Part of a small language model's weights.
Size: 10 layers, 4 heads of 64, vocabulary 1768.
Training: a variant of Muon for these matrices, 558M tokens, 8515 steps.
MLP neurons of a small language model. Each row is named by its layer, matrix (gate and up: input weights) and neuron, and shows model dimensions 64-191. Each number is 500 + 25 x the weight over its row's rms, rounded and kept within 0 to 999. Numbers have three digits each. A neuron's up and down rows have the sign that makes its largest values positive.
After each neuron's rows, "fires after" lists the tokens most often just before its 100 highest values on Wikipedia text that the model never trained on; "fires in" lists the words (lower case) most often at its 100 highest values on Wikipedia text that the model never trained on.

L2.gate107:507499519470466465473486466494491487480528548499451514490508522531520483512502537515477464465465527520478530480439488472492489476511476487463535490515535516515465501498460480538486507493493492515526497545508471490488469527506474503474463497509475505475499486495539538516535532486496525525507490492538513513471518521499499466455512516533474489466510480475487499541491528481511486480523
L2.up107:543458529499522493543523526487488486544540461508493467487479509498469515513476467466529440487531504535476488494494483533502539540493507466500498496519547498516531513539473502511477544471489518529510499493512502540469507508456479501435499486553513475534564531516476524475496494459483539469525470525507477533523514521476485488512534471505514537503486520492514462473521471491457533486550
fires after: " R", " the", " N", " pro"
fires in: "united", "railroad", "northern", "railway", "forest"

L2.gate894:481507556482516510514540495554466492480487475506459519520499528503492497552535535503487476493506489470487480516503507503479472512463486507474479519507519457495535496537530461495472472520527504512462492498524498489492491466505489508481509490454484515482479480506538478503512484450538499525506498534509474509522524537464446538521531481516503523566502486516455470519500439507526508527549
L2.up894:515528464492491524503493508525500517505516516553513480511503493458491492529487478514483447498494504488493506510478522511467487504480535488492467497460505496481461502572478534527471551511509466520502497510500511496492441471488491567472465503492515487517516500480522504496478508521457492500505452473472519523487516523482541522499525550492518481500483524493502485463549468481474451467501
fires after: " N", " the", " n", " in", ",", " E"
fires in: "north", "south", "northern", "west", "east"

L4.gate734:493489505496478457475565486504519491501478483506547544482476514469518487459502464494508538466495500471525466504492508522496512493482488495535484503490471473546529506520466444473501513507506487488477520468489518505489479529453534497493494498500464533453522486497504495465490496487503459540511478464523504504500532484472455548490519483521572528467482487507471546497533528508508469497520
L4.up734:478490430513478506465520561486483555502480501515443501481460477485491449504499472517498508495539513485544476490520539533500488509507467515483464466538499496493503484474489492483494532508505509524537502510466521502521507497503503484446494532482513501476496484499503491487465486515502488481508500506473470475521521479498487539495527534515521525474468465504514512470462514491519475510567
fires after: "it", "'", "od", " Brit", "rat"
fires in: "military", "s", "british", "democratic", "modern", "western"

L2.gate892:493543463511470495516482504543473498478494468518491460512512493499519476486521476563511446508476479487506453511495504484470489475516549517472512490483538503505515486510524504491514514529503524489512539501541500497517498466502490499496506461488488488514451467474450475494515477486528464555538487529547456538506487473496527483484495493517504476521547522481520473512508510529495511461524
L2.up892:539498480514465545475522535460508483479493506481474504461481484523515491483482484506539469566544498510531466526494489503459482508522519547462491481525482473521515546536478478455449494530516476506503466521508493506527504499496518536512483459499464476498484507470500553513483525483452484520511479490504477495499499482489464531489515489536492491478476560451522486525530521510480430517505
fires after: " comp", "9", "5", " Comp", "0", "1"
fires in: "company", "1990", "2010", "joseph", "1960", "2001"

L4.gate129:500447484514517520489490513531488539480469488479514490480472496504533540495498519460490520511517456570477473535500510502523492483498498467503484473505503489489464497489529516501488501495483528511574461532507506449505495481523507512511508511527486452497518506504487522516501518465507517495537516509476499476493490474503543545530386473520518527553504514484513474484487464503496472511503
L4.up129:526511505500525497507520469498505533454529477464500462553511499463491487487458532526520473457509499536485483521475492482488521498511432544470453538479521507489510424492478502487522516513488530510515497503493452488481501497466502481484522542497493464491486476511529534476447503499547483555538520479509481518501471505497519527455490560492475480520490493498462491483453482515510520519497
fires after: "iv", "est", " elect", "od", "it", " ev"
fires in: "festival", "episodes", "medals", "electron", "hotel"

L5.gate721:471501492497487556508527541493469476523515519524509521544515491549543508495457526550442504492477512495490503494502456482494477528495493488512496476471518487499512536523499472469477526516511566508467486468508496501505478457501500493485519455525508511501504474515500509527503473499503528485497506508475479520518497590480497522499506501500467487506439541506509494485526478521532508546497
L5.up721:529500562471452533484549503495497439494486537509479483481462494522525488527518520481466506485527499493499456471465472507496504482487462477480547516499511468493536530483527518532478519510505500543474549452444475480508469502456501507523554478512487469511532482507492531530493514521518515487491509472470476512533509502478490495461535487529477507517504547542463519461446472530472507534511
fires after: " are", " reg", " w", " n", " e", " E"
fires in: "area", "east", "west", "region", "north", "route"

L2.gate430:502503412471499529484490536477489504511525477478498480489511529485510491472535519527503521488513525486538522507493518470494522510497537478493466478542521511472498490530488514480481466483526527498543527469468497502509491504488523535478485507506471550496515490522489476477484521499523519498487528486481459498455540495518445430459527519530501493515464515514496559448495528464491501466488
L2.up430:522514463499484457518523501526487497469486496450512496537508535497487520457539539522525534492507506483511460487530505483498498518529518488516475492504530495523492515506501502532498502470549477476522507473467507489527526461548506537456517513514506552492532506481496491475497487492508482477505526497447444511501497518510504427476498453461502508533444550504492533447462485494466480471497
fires after: ".", " st", " D", " St", "H"
fires in: "during", "station", "in", "history"

L4.gate260:480487483520497525474477517471541461529462496499476493533476528510547511514524482508530471478478503515530477512514524504482500565447468489531509524503476496502481531487501520525522463513517468500534460545510478483505459525510457541477516479511488479468533503500550545460460472510506531503486498519562510490509512486521486493491506466501487521467486476470512491509484501510489497492476
L4.up260:525493522496495492481464474514522520482489447514492502495490497524482498500486507478494466553549499500544520520484508510516478512520504473459468493490532513550471515505466524513456446490490519522544533506466511491470558517491517482568499483470488488496480488460536497523463474490546463492521502482486544493488484505502511547492471515461514543476487548488500466504470485511532516505485
fires after: " med", "em", "ed", " oper", "p", "d"
fires in: "medal", "artist", "corps", "art", "cinema", "fought"

L5.gate818:508478453534480456515511541527488464462490517529508549537525484522508498483488440490530521497524520515515513498495502497477469525467454461484467501482460475488519495493500475498486520506488510514478525538469503560544502506443504512502537519546543509484548478500512477545513515517546489532449530500533539488496463543508508551444481470488495492484481455508462498515476464502539490464499
L5.up818:500506518496486495499427504516496481472520469502531534547491492500473568495510502479438509490506531466524500529468505507485456528516489492491436472507531568522476485497465512496533520512504500497509511462524495498472467489526491491476502484536482461484492472474493469498513508507544496480510521517468555483500508529501520485516512495544509518485521483464480487516545493551469500517481
fires after: " med", "ed", "ar", "il", "d", "al"
fires in: "medal", "silver", "middle", "medals", "half"